{"num_hidden_layers": 19, "hidden_size": 192, "num_attention_heads": 6, "num_key_value_heads": 6, "head_dim": 32, "intermediate_size": 768, "vocab_size": 1992, "hidden_act": "tanh_gelu", "norm": "layernorm", "norm_place": "pre", "norm_eps": 1e-05, "positions": "learned", "qk_norm": false, "attn_scale": 0.177, "bias": "all", "tie_word_embeddings": true, "parallel_block": false, "init": "normal", "init_std_qkv": 0.0221, "init_std_o": 0.00359, "init_std_up": 0.0221, "init_std_down": 0.00359, "optimizer": "ademamix", "learning_rate": 0.000547, "beta1": 0.9, "weight_decay": 0.16, "lr_head": 0.00812, "max_grad_norm": 1.0, "warmup_steps": 212, "schedule": "wsd", "decay_fraction": 0.648, "decay_shape": "linear", "final_lr_fraction": 0.0, "batch_tokens": 65536, "max_seq_len": 512, "doc_mask": false, "train_tokens": 395000000, "max_steps": 6028, "dataset": "wikipedia_en"}
MLP neurons of a small language model. Each row is named by its layer, matrix (up: input weights) and neuron, and shows model dimensions 0-63. Each number is 200 + 20 x the weight over its row's rms, rounded and kept within 0 to 999.
After each neuron's rows, "fires in" lists the words (lower case) most often at its 100 highest values on Wikipedia text that the model never trained on.

L3.up760,212,203,200,205,220,142,178,191,172,183,162,174,201,215,226,186,216,224,212,208,237,187,217,219,232,200,198,193,196,195,183,194,171,186,202,187,204,219,222,176,199,187,204,213,189,194,171,233,245,210,189,182,208,221,181,232,176,225,180,198,202,193,178,201
fires in: "well", "most", "more"

L9.up172,230,200,197,180,205,190,189,197,225,178,202,221,197,204,187,176,232,184,178,234,196,207,214,189,195,190,221,202,165,180,185,178,152,186,213,188,180,187,192,201,225,195,192,172,210,222,161,185,244,184,180,171,219,206,180,213,191,171,209,211,205,210,207,180
fires in: "states", "without", "throughout", "samuel", "atlantic", "florida"

L12.up186,197,173,229,181,228,190,225,232,208,200,174,217,225,183,210,173,229,226,178,216,204,183,176,204,197,185,192,221,233,176,211,160,211,159,220,207,220,220,198,220,163,209,221,176,223,226,167,165,197,196,256,179,231,194,204,210,195,175,215,189,199,172,182,230
fires in: "from", "at", "make", "in"

L6.up641,226,199,217,165,207,197,198,194,204,181,190,207,196,201,216,204,191,221,221,174,207,223,234,179,210,227,220,176,210,197,207,190,210,203,185,216,151,216,212,220,202,191,189,219,174,215,180,178,203,196,188,171,185,210,200,184,207,172,196,198,193,198,235,205
fires in: "he", "she", "who"

L10.up499,215,205,197,167,219,201,248,201,170,222,222,230,187,184,198,160,192,206,179,252,190,210,221,215,182,199,200,191,190,222,203,204,190,211,216,199,208,186,183,200,160,243,167,184,171,187,206,161,202,217,172,193,212,221,208,175,227,201,193,206,222,234,221,185
fires in: "which", "it", "that", "bhosle"

L3.up192,214,218,227,226,212,169,208,203,182,220,174,229,200,187,200,171,203,208,180,219,203,244,181,194,200,216,207,208,172,195,196,168,189,218,186,179,202,199,212,239,153,181,198,210,190,178,184,194,240,220,225,187,169,186,215,206,198,184,204,157,206,200,198,181
fires in: "de", "is", "san", "degree"

L8.up253,183,163,200,191,191,225,194,206,214,192,166,252,232,177,206,189,190,183,187,218,195,201,176,166,232,204,211,198,221,200,217,162,169,233,203,201,196,232,173,180,213,203,185,204,190,165,193,183,236,203,191,227,203,192,174,204,197,235,214,173,228,201,239,192
fires in: "the", "s"

L5.up747,201,223,231,185,218,222,192,237,194,156,200,193,204,194,200,158,202,208,210,200,194,231,205,184,179,179,204,167,218,216,202,208,175,174,181,203,188,182,174,260,253,203,194,194,188,229,178,194,215,181,233,196,230,214,207,241,212,194,197,216,219,209,183,209
fires in: "and", "of", "when"

L15.up511,147,189,231,195,242,218,211,175,184,193,200,209,207,219,175,215,197,189,172,214,189,218,179,171,158,185,173,231,197,212,195,192,176,185,230,220,211,187,201,181,202,204,198,202,163,187,186,184,201,191,201,201,218,200,224,175,196,205,234,167,212,198,208,176
fires in: "an", "it", "my", "another"

L3.up529,187,220,223,184,200,204,184,189,225,209,185,245,223,190,211,180,238,201,248,181,220,188,197,169,175,202,192,203,172,220,209,212,207,190,205,188,193,211,179,199,183,210,166,201,209,218,176,207,214,231,216,235,248,209,210,140,195,190,172,234,191,209,202,198
fires in: "she", "which", "he", "they", "swing"

L5.up481,176,178,229,184,221,205,192,214,216,185,200,220,254,172,215,178,218,168,177,176,239,163,180,173,186,207,200,224,221,201,245,185,210,228,196,220,216,194,199,201,230,188,180,187,198,202,170,211,243,178,216,187,225,196,199,174,162,181,218,197,186,198,202,211
fires in: "a", "of", "closed"

L14.up589,176,183,180,181,216,181,196,179,216,192,167,243,197,191,172,168,245,221,211,206,211,194,172,180,221,192,175,180,244,145,203,152,176,216,206,196,200,217,204,182,168,204,213,177,195,208,183,199,189,218,210,189,204,222,224,207,185,224,234,201,195,172,247,201
fires in: "at", "after"

L6.up62,197,170,191,166,225,206,192,219,186,205,193,188,194,196,193,178,204,180,214,226,225,164,221,203,228,222,196,200,212,191,218,221,206,214,192,181,164,209,213,197,175,224,210,223,189,167,211,175,212,208,226,175,205,222,199,221,224,165,190,221,203,221,206,248
fires in: "in", "massachusetts", "bassalik", "of", "turnout"

L8.up431,190,221,238,201,226,194,182,196,219,172,180,179,239,178,195,173,223,188,208,191,216,210,198,206,194,217,194,200,200,232,166,178,226,147,200,209,215,212,231,196,193,211,196,157,204,194,192,199,196,194,235,173,233,171,183,190,164,180,191,204,181,216,201,211
fires in: "at", "in"

L9.up372,203,186,191,193,184,181,225,173,180,200,200,229,245,189,213,168,205,184,210,210,230,211,160,193,198,222,185,213,196,165,176,174,166,193,170,206,226,206,196,196,188,203,194,200,169,225,170,225,222,197,197,193,196,198,167,183,149,203,205,208,185,221,205,210
fires in: "of", "chinese"

L5.up321,218,236,198,171,191,160,175,184,196,199,205,193,204,215,185,183,210,180,181,198,205,215,174,187,236,145,194,228,218,191,201,216,197,217,180,235,197,188,205,203,209,210,198,164,206,237,189,192,204,162,201,204,181,205,164,203,163,191,179,195,246,200,238,177
fires in: "because", "become", "what", "it", "which", "whose"

L12.up228,176,183,240,204,215,205,193,204,213,212,191,207,234,193,188,220,207,183,205,174,175,180,181,194,166,225,207,183,223,191,228,185,219,205,211,212,185,196,163,192,219,187,213,242,182,199,200,184,195,184,169,209,225,228,234,205,201,197,222,203,193,163,220,211
fires in: "an", "2", "musical", "another"

L4.up82,185,218,205,166,202,238,212,205,216,202,183,205,222,203,164,195,211,169,185,193,177,179,195,188,173,194,225,232,244,159,229,187,189,183,193,218,216,203,207,194,173,200,180,174,227,238,181,199,202,223,197,192,215,215,203,200,156,229,211,235,235,164,236,187
fires in: "this", "named", "its", "same", "his", "agricultural"

L5.up582,196,234,243,167,198,184,239,215,183,176,180,190,235,189,183,154,219,203,210,234,224,232,199,185,205,169,182,218,211,181,199,187,167,205,193,220,218,185,214,190,189,216,206,199,214,193,238,219,204,218,224,201,180,183,196,201,195,195,178,204,207,185,198,191
fires in: "for", "in", "from", "with", "within", "as"

L4.up356,157,212,181,213,213,222,217,194,177,188,184,228,209,238,213,184,209,218,185,202,232,193,206,201,198,196,223,186,196,175,191,182,151,147,193,205,209,193,171,188,209,195,204,191,186,236,183,166,214,198,216,169,210,176,162,172,222,195,193,185,220,207,216,225
fires in: "of", "to", "following", "edinburgh", "after", "initially"

L3.up536,208,213,219,216,210,213,225,201,156,175,206,185,221,181,199,182,220,197,150,191,226,182,139,205,149,184,197,204,181,170,172,198,193,177,187,216,207,208,208,165,231,229,200,226,205,190,163,245,213,204,200,186,218,184,216,160,200,182,186,188,154,200,159,230
fires in: "of", "africa", "an"

L10.up131,189,228,233,185,208,251,222,243,192,207,188,221,221,204,194,168,163,205,181,200,220,197,176,168,195,195,213,200,214,187,209,209,177,210,193,186,203,200,170,201,201,213,189,169,220,226,218,210,199,184,219,178,243,188,199,217,229,191,217,218,198,206,236,205
fires in: "under", "large", "small", "along", "smaller"

L15.up43,171,220,208,171,217,162,214,219,187,233,184,171,214,161,191,198,218,200,230,208,222,192,226,226,186,189,218,202,191,171,235,155,161,192,216,185,187,194,206,188,202,222,191,179,216,219,235,194,211,221,217,212,185,215,172,209,190,176,199,189,165,194,208,166
fires in: "united", "south", "connecticut", "context", "north"

L14.up588,174,192,216,148,196,191,207,200,195,192,197,197,218,183,224,185,190,243,186,187,206,231,193,199,210,176,208,234,222,216,197,203,204,229,207,195,188,217,201,224,195,222,213,195,186,191,231,181,222,168,234,203,168,222,175,166,206,155,228,211,192,180,190,186
fires in: "was", "being", "been", "later", "officially"

L4.up117,188,239,171,224,228,188,202,252,220,219,197,226,187,236,196,191,228,221,177,210,214,202,190,197,204,199,222,224,188,195,184,189,214,183,197,233,191,202,221,213,207,191,192,180,211,233,176,167,198,187,229,227,229,207,184,183,207,226,205,204,191,166,180,210
fires in: "be", "few", "addition", "that", "being"

L14.up309,245,153,184,199,180,223,201,229,196,202,160,176,185,205,207,187,188,216,223,214,209,188,198,232,171,187,242,216,202,210,203,192,199,184,217,205,190,201,193,193,200,200,190,175,225,225,202,192,232,142,173,233,178,231,191,162,183,201,189,192,211,182,206,182
fires in: "0", "6"

L8.up643,205,200,201,205,165,179,235,202,206,204,231,199,222,204,211,220,207,230,183,216,192,220,197,209,195,202,195,203,214,203,195,210,232,193,186,186,224,212,193,199,200,221,181,155,145,189,204,203,201,215,191,233,185,199,171,217,226,216,225,199,206,197,224,189
fires in: "season", "addition", "direction", "lord", "edition"

L12.up77,202,194,190,179,200,219,224,189,192,209,138,207,234,191,158,195,203,217,207,204,204,201,185,204,212,204,221,170,208,182,201,181,238,193,213,201,194,223,190,207,182,178,205,186,229,221,225,217,198,234,199,239,216,207,161,211,141,210,211,195,189,199,213,203
fires in: "north", "university", "south", "carolina", "taken"

L8.up767,178,210,201,181,230,183,234,164,228,190,197,164,243,185,160,200,195,210,201,207,199,202,219,195,206,156,226,211,235,175,197,219,174,240,208,215,199,191,196,198,216,203,194,178,197,206,243,164,182,192,201,198,177,200,187,199,204,205,191,206,213,152,212,211
fires in: "the", "a", "their", "his"

L5.up705,203,197,256,186,234,184,167,165,186,203,218,209,240,208,193,205,182,182,188,174,235,181,180,189,183,221,191,201,188,193,181,163,230,224,188,235,203,180,197,196,186,223,219,186,237,214,190,186,162,203,224,215,226,180,185,206,203,189,167,223,165,155,192,199
fires in: "in", "a", "oz", "m", "ago"

L12.up464,189,205,180,173,206,189,185,206,212,193,194,237,160,156,176,214,199,197,163,197,211,210,159,172,208,210,202,185,227,212,196,198,201,193,199,234,175,205,229,187,183,193,169,211,149,194,185,173,224,187,206,172,175,230,183,210,176,180,191,159,211,190,241,187
fires in: "was", "his", "son", "who", "sons"

L4.up80,198,213,196,170,215,196,168,233,203,221,194,195,194,192,197,181,200,200,225,184,199,190,206,197,226,210,220,222,197,194,191,223,204,188,196,201,195,217,191,236,229,212,197,172,161,251,205,221,179,237,234,229,194,218,192,150,222,197,179,230,160,191,193,190
fires in: "to", "which", "would"

L4.up211,227,203,170,191,192,182,189,185,230,193,177,218,212,207,163,211,199,153,185,211,214,170,215,217,223,251,200,211,205,196,208,199,197,219,189,224,221,203,240,197,207,196,213,184,211,239,232,186,172,188,191,207,195,191,202,193,181,227,209,189,180,212,244,189
fires in: "7", "3", "9", "2", "8", "1"

L8.up398,215,196,229,207,207,206,211,171,199,212,226,222,239,173,251,167,195,206,215,239,208,182,167,185,207,176,209,178,230,163,192,149,186,234,198,215,210,222,204,238,198,209,159,204,199,209,188,186,165,198,211,161,209,209,187,201,192,204,216,202,187,171,220,200
fires in: "of", "from", "in", "for", "during"

L12.up0,193,173,216,230,188,207,192,184,215,180,195,228,265,198,204,185,207,222,192,205,189,219,183,178,182,176,199,167,228,206,229,214,195,198,215,179,176,191,156,205,218,201,233,235,175,184,174,219,213,190,221,192,190,204,203,196,222,210,194,226,222,183,234,202
fires in: "an", "analysis", "another"

L14.up168,201,200,232,168,221,173,173,182,198,182,192,243,231,212,198,201,196,197,191,233,189,177,196,194,194,202,238,223,252,188,194,186,219,192,186,206,188,203,196,192,187,213,214,194,182,237,188,231,184,203,216,195,194,221,223,172,185,189,206,213,226,162,239,205
fires in: "for", "on", "of", "in", "give", "and"

L3.up427,206,151,207,215,207,215,205,186,196,152,204,209,205,169,214,182,202,238,220,175,213,209,197,189,159,229,197,181,190,220,178,211,171,215,185,184,194,228,176,178,175,198,184,185,173,176,166,235,247,226,164,206,211,179,205,238,174,230,200,196,178,191,208,210
fires in: "album", "film", "song", "albums"

L3.up501,241,191,212,206,215,195,208,184,199,195,155,222,201,209,195,178,202,176,228,184,184,240,228,190,238,234,177,211,145,205,166,196,162,200,198,193,207,207,180,224,198,186,190,187,169,178,194,205,207,189,221,199,178,214,223,212,159,226,190,213,233,205,210,205
fires in: "team", "grigorovich", "album"

L3.up94,184,190,201,197,158,224,163,199,204,183,205,197,212,222,187,215,195,198,220,210,230,152,188,210,192,242,164,230,182,213,206,174,216,193,171,203,192,192,170,198,213,196,224,204,183,200,204,223,218,206,222,236,231,188,242,208,188,223,182,208,194,192,194,171
fires in: "with", "a", "such"

L9.up57,170,176,220,175,248,224,187,198,197,220,204,199,189,191,192,173,235,201,214,222,209,223,200,219,239,209,223,203,224,216,184,195,190,191,155,191,196,207,193,202,193,229,166,216,202,204,164,208,203,186,202,229,228,169,196,203,196,215,216,180,183,205,193,245
fires in: "william", "williams", "royal", "government", "head", "king"

L12.up362,201,182,159,201,230,173,204,244,211,192,222,197,206,173,211,214,194,202,190,187,209,225,193,183,199,187,211,232,217,186,192,204,213,217,213,237,225,189,190,200,158,209,145,202,183,218,206,182,199,211,205,201,212,235,189,139,208,193,233,200,201,162,203,189
fires in: "was", "away", "been", "soon", "god"

L4.up758,191,196,234,202,225,195,211,194,226,200,138,251,197,210,218,149,206,216,186,228,192,225,214,187,211,228,207,236,221,213,209,194,190,181,185,228,221,256,176,197,215,209,213,199,210,163,208,197,222,193,218,202,189,227,184,180,213,177,174,191,225,218,151,192
fires in: "of", "to", "for", "by", "de", "at"

L14.up688,151,224,220,201,235,211,206,220,224,189,188,224,220,191,196,202,215,200,177,203,208,151,157,183,199,205,207,194,194,172,203,181,213,204,174,198,189,208,180,213,184,193,192,213,204,228,197,221,175,206,231,173,202,215,217,217,175,200,204,199,198,180,228,186
fires in: "at", "of"

L4.up417,206,204,224,224,227,201,191,177,178,163,174,216,225,181,221,145,210,199,196,195,196,198,214,194,199,184,210,217,197,208,234,204,191,238,197,212,187,175,195,188,172,194,194,188,203,193,226,204,203,195,192,236,223,212,180,188,187,192,200,188,208,203,200,162
fires in: "a", "american", "an", "first"

L12.up101,180,174,202,193,209,207,197,188,212,167,209,219,200,215,183,200,210,203,211,198,195,179,199,194,208,230,209,170,200,208,170,208,224,235,183,170,195,241,167,206,200,207,172,203,203,200,216,210,212,234,193,203,225,216,210,173,211,205,214,207,267,216,189,219
fires in: "the", "various", "s", "of", "gold", "full"

L12.up712,206,195,218,177,194,206,193,199,213,175,162,174,189,201,171,192,204,208,167,206,219,226,164,195,158,163,164,226,191,178,200,178,170,225,191,149,199,207,198,226,213,240,206,205,169,222,235,190,194,197,236,221,178,186,203,175,214,228,228,164,187,201,214,190
fires in: "as", "became", "from", "barbara"

L8.up96,201,206,235,154,247,199,215,198,158,191,204,259,188,207,210,191,220,208,208,221,204,218,199,213,165,222,189,165,219,189,206,187,177,176,208,218,213,208,225,264,199,222,156,196,180,207,195,173,255,184,205,197,207,183,160,195,225,189,208,194,174,195,202,211
fires in: "philadelphia", "of", "billboard", "california", "angeles"

L3.up423,226,191,246,177,208,173,204,205,181,233,203,218,201,197,204,174,212,231,182,208,196,242,203,189,177,186,219,199,196,187,243,201,192,196,198,219,203,196,191,230,209,184,193,211,170,203,205,185,185,166,221,204,162,234,185,168,192,195,225,214,215,211,220,216
fires in: "were", "was", "being", "be", "than"

L3.up371,210,200,215,215,200,240,172,206,183,181,191,206,221,192,212,179,202,226,169,174,204,178,178,200,219,221,214,233,232,199,193,165,222,205,186,177,212,225,196,230,205,183,221,213,192,182,187,164,186,216,226,227,220,185,218,183,236,194,205,197,148,201,201,176
fires in: "a", "an", "appointed", "named"

L12.up497,200,175,193,177,202,211,239,179,185,199,185,217,257,216,212,177,179,195,221,174,202,240,192,204,192,192,179,179,193,220,205,193,194,194,215,183,194,190,170,226,161,188,179,204,200,199,203,196,191,211,218,154,205,223,218,190,195,223,178,227,171,204,217,178
fires in: "of", "some", "this", "for", "that", "re"

L8.up360,187,209,247,170,204,218,185,197,219,192,198,225,204,219,201,187,197,205,183,171,212,209,199,186,176,188,195,206,244,204,226,196,205,154,205,200,190,196,206,198,194,193,208,238,193,232,236,184,201,213,195,200,174,217,166,200,204,202,194,204,194,176,207,195
fires in: "an", "at"

L4.up116,221,192,202,212,186,211,189,188,208,200,157,186,197,186,184,175,208,190,192,184,198,225,187,176,182,216,161,194,198,181,174,197,182,218,195,162,185,204,214,213,208,237,191,163,225,222,189,189,272,170,227,233,181,213,227,160,192,177,216,184,223,177,190,185
fires in: "12", "13", "6", "7", "11", "20"

L4.up367,229,163,178,222,222,222,204,193,185,222,157,206,203,223,224,190,211,186,174,197,225,180,243,174,186,228,184,190,161,142,225,197,187,134,197,222,180,192,174,213,228,220,216,186,216,229,179,218,210,198,187,180,205,183,217,186,177,197,206,177,191,186,201,219
fires in: "united", "university", "south", "national", "center", "central"

L13.up636,174,217,188,186,204,206,187,197,196,209,231,208,190,199,228,221,171,227,196,181,204,205,204,195,192,181,210,221,193,214,208,187,231,205,184,188,186,212,189,192,198,230,193,195,189,256,175,223,191,175,232,179,213,197,203,195,195,189,242,226,198,202,207,182
fires in: "to", "before"

L4.up0,257,205,233,175,210,197,209,224,179,178,208,230,194,226,180,176,208,185,183,219,229,203,226,201,202,180,195,210,224,204,226,188,165,194,199,217,243,186,187,208,211,182,175,195,216,201,217,168,227,219,186,187,166,193,186,172,196,165,234,217,247,187,205,211
fires in: "of", "to", "while", "at", "whose", "where"

L12.up511,206,197,210,215,225,188,209,186,191,200,227,195,219,214,183,218,211,209,145,197,233,194,184,188,212,206,223,206,228,165,214,165,186,200,178,206,226,196,183,190,188,199,213,185,203,196,191,174,180,224,226,151,221,217,227,186,221,192,228,210,206,182,183,213
fires in: "for", "against", "within", "to", "on", "of"

L12.up180,213,183,216,194,223,211,218,187,192,178,187,233,246,201,191,199,213,213,212,229,200,190,176,165,205,170,169,208,238,161,214,193,209,176,190,202,201,204,205,187,189,201,228,188,187,248,209,181,188,182,195,180,218,209,216,188,191,229,233,216,197,178,223,200
fires in: "of", "along", "among", "by", "under"

L5.up487,227,164,227,198,217,178,230,170,192,228,198,203,238,178,179,178,194,184,197,191,217,213,219,211,219,184,219,181,221,170,189,183,224,237,205,177,204,209,177,202,173,217,196,208,198,198,211,159,190,189,210,200,172,168,204,180,161,214,207,231,208,188,228,203
fires in: "album", "feature", "film", "this", "features", "featuring"

L11.up293,220,215,189,160,182,209,177,173,197,205,211,162,222,165,217,187,224,175,208,213,243,179,194,190,190,221,202,159,209,195,231,207,202,213,171,184,205,198,197,208,180,189,161,156,218,220,167,218,198,179,190,223,211,179,211,219,184,217,201,206,177,201,224,214
fires in: "1", "1st", "2nd", "2"

L11.up233,180,218,216,204,216,211,244,216,192,202,186,219,211,239,160,197,221,189,171,193,221,160,161,195,177,232,183,214,178,166,193,185,250,203,208,189,207,197,159,202,202,205,184,191,198,236,207,209,213,188,194,232,192,172,173,219,193,212,219,206,180,164,207,208
fires in: "a", "make", "take", "provide", "give"

L14.up187,207,222,185,158,195,185,219,191,220,190,172,233,210,178,207,225,223,225,202,196,241,203,171,184,225,243,201,229,202,202,215,207,228,215,170,229,200,219,173,175,194,238,180,170,192,218,184,182,209,208,205,160,209,176,160,194,208,211,239,202,185,202,213,176
fires in: "to", "would", "hall"

L6.up659,201,191,191,164,213,166,206,172,153,212,214,216,181,190,248,188,190,174,195,189,224,202,217,213,189,198,181,206,228,198,245,187,225,175,190,200,217,200,244,207,188,190,188,225,202,208,195,198,209,187,201,224,204,253,213,184,203,199,193,209,206,188,218,195
fires in: "a", "ind", "become", "appointed", "considered", "as"

L4.up619,214,220,178,211,229,178,174,204,204,202,190,191,171,196,244,171,199,226,186,216,188,220,195,204,189,223,211,168,196,207,188,210,218,203,182,212,202,173,180,255,178,205,167,167,184,191,172,198,222,203,194,202,219,184,174,170,188,182,191,193,228,245,218,187
fires in: "it", "group", "she", "he", "family", "likely"

L13.up58,159,203,209,209,210,178,212,212,184,194,194,189,206,161,182,231,198,228,219,171,218,206,201,212,188,158,205,230,216,191,209,174,220,207,185,214,203,212,212,195,191,219,195,153,219,221,216,175,215,197,216,196,208,230,202,215,235,199,170,180,178,214,209,219
fires in: "south", "northern", "east", "in", "north", "summer"

L4.up129,214,225,197,198,223,174,178,176,209,229,222,226,210,214,210,130,195,220,180,239,198,224,204,201,217,214,230,192,186,192,212,225,228,194,191,199,191,194,210,199,181,185,198,173,188,178,174,214,204,219,200,176,231,177,175,180,181,206,174,209,215,222,245,215
fires in: "he", "she", "there", "of"

L8.up133,175,186,240,161,188,210,230,192,215,194,180,203,240,170,219,205,186,193,188,207,209,208,170,177,215,181,211,201,218,172,200,145,167,166,198,200,211,226,178,220,180,211,187,193,192,205,179,228,196,188,191,163,218,182,214,196,193,182,191,212,189,197,190,213
fires in: "of", "by", "on", "for", "republican"

L5.up108,213,209,193,169,187,176,246,238,183,190,179,196,208,191,174,193,213,209,185,208,207,206,186,181,190,226,173,166,192,193,230,211,178,166,206,183,211,210,196,223,187,192,172,170,203,211,187,193,213,185,172,190,242,173,192,186,221,185,219,184,207,215,214,170
fires in: "national", "fall", "basketball", "central", "hall", "transportation"

L6.up653,190,206,191,184,225,205,213,221,185,196,193,213,225,207,221,174,220,208,170,211,185,200,150,176,186,198,198,229,224,190,225,186,200,189,172,184,215,198,176,228,221,195,172,185,171,256,202,219,214,211,194,180,190,189,174,197,234,215,241,200,236,174,218,229
fires in: "of", "by", "2"

L3.up649,201,206,201,202,198,172,182,216,174,194,179,195,203,208,172,196,225,157,208,215,223,169,200,228,208,202,181,180,215,250,214,182,198,171,168,200,208,199,205,194,190,193,199,186,194,202,201,215,207,194,211,202,220,195,221,214,206,146,187,209,183,175,178,212
fires in: "as", "united", "ottawa"

L5.up534,210,214,207,141,198,171,209,164,193,209,179,181,193,194,200,207,205,218,189,218,212,191,192,199,224,145,195,200,226,219,197,216,152,205,201,162,196,207,195,215,211,210,223,205,184,231,220,177,232,189,189,203,184,210,201,155,213,203,219,214,204,187,234,164
fires in: "which", "it", "also", "where"

L4.up223,218,163,241,197,212,193,211,194,191,216,190,191,223,178,199,190,201,223,202,219,208,234,207,206,180,181,188,201,179,190,180,183,192,202,190,198,190,199,198,241,196,203,177,189,163,191,169,211,200,236,182,226,180,199,194,213,240,193,216,208,193,192,162,215
fires in: "season", "championships", "cup", "team", "league", "election"

L6.up518,232,213,191,152,209,196,207,211,211,187,193,224,199,184,209,187,225,203,178,239,195,192,184,168,199,165,215,187,223,226,218,178,175,228,192,206,193,199,181,224,219,224,164,145,166,225,218,176,193,208,217,178,192,227,178,156,197,201,201,187,207,185,229,213
fires in: "who", "which", "while", "whose", "thought"

L5.up652,192,191,211,223,230,228,209,194,214,132,191,216,225,223,197,194,201,198,188,193,227,211,182,170,193,190,230,203,200,184,222,190,142,182,181,213,197,176,230,165,189,211,183,194,183,201,165,205,206,204,205,176,231,163,190,229,211,200,169,196,178,182,176,209
fires in: "of", "to", "the", "former"

L11.up164,174,222,202,207,215,194,230,235,199,230,189,201,208,202,195,202,181,169,184,196,197,194,190,197,176,244,173,198,237,174,187,219,198,193,211,204,183,209,213,215,199,201,182,165,192,226,171,186,217,189,231,184,206,183,169,209,162,250,196,221,196,214,227,185
fires in: "it", "this"

L9.up181,224,181,201,191,219,215,188,224,203,165,215,212,200,214,206,194,207,191,191,208,200,194,188,213,213,216,191,216,214,193,237,189,175,220,207,167,210,184,170,218,174,187,210,193,217,209,202,160,203,199,215,201,225,228,151,233,199,214,197,181,194,186,200,170
fires in: "of", "history", "early", "eastern", "northern", "area"

L4.up480,244,195,204,156,202,182,173,212,226,193,203,206,207,209,177,152,203,227,199,190,197,203,218,204,198,230,211,173,190,207,234,174,163,210,199,242,210,219,218,191,198,207,185,189,187,224,195,175,218,217,197,201,239,195,195,226,182,206,136,211,199,220,181,199
fires in: "which", "who", "there", "most", "more"

L8.up216,197,212,240,166,183,186,189,209,216,178,217,239,216,213,198,172,178,205,209,208,199,192,195,161,210,182,210,234,232,185,226,249,172,202,196,205,210,237,159,196,216,201,213,227,186,231,180,215,194,186,197,195,198,208,193,170,195,174,195,190,195,215,206,183
fires in: "to", "and"

L12.up642,214,202,212,200,223,209,208,173,213,154,170,243,219,199,177,160,221,215,179,180,193,198,186,191,195,187,189,211,224,215,198,164,185,179,222,216,184,216,229,225,208,198,182,194,177,189,193,181,225,199,191,229,197,220,209,196,213,208,211,167,223,213,224,176
fires in: "at", "of", "from", "in", "second"

L6.up286,219,181,238,134,223,183,209,179,181,212,193,227,194,197,206,188,215,229,213,226,212,211,155,196,226,190,200,218,195,225,216,201,156,193,195,192,203,215,192,256,170,199,199,189,162,205,220,188,209,193,239,219,166,242,192,199,194,214,212,215,187,174,185,220
fires in: "was", "of", "is"

L8.up614,172,224,208,197,213,192,214,179,184,159,157,205,223,212,206,189,194,201,188,217,220,216,174,190,197,193,235,210,212,191,197,215,179,209,189,228,220,235,203,178,221,206,182,185,126,213,200,223,243,202,201,176,176,222,187,192,178,223,188,217,216,182,185,195
fires in: "his", "and", "s", "their", "with", "her"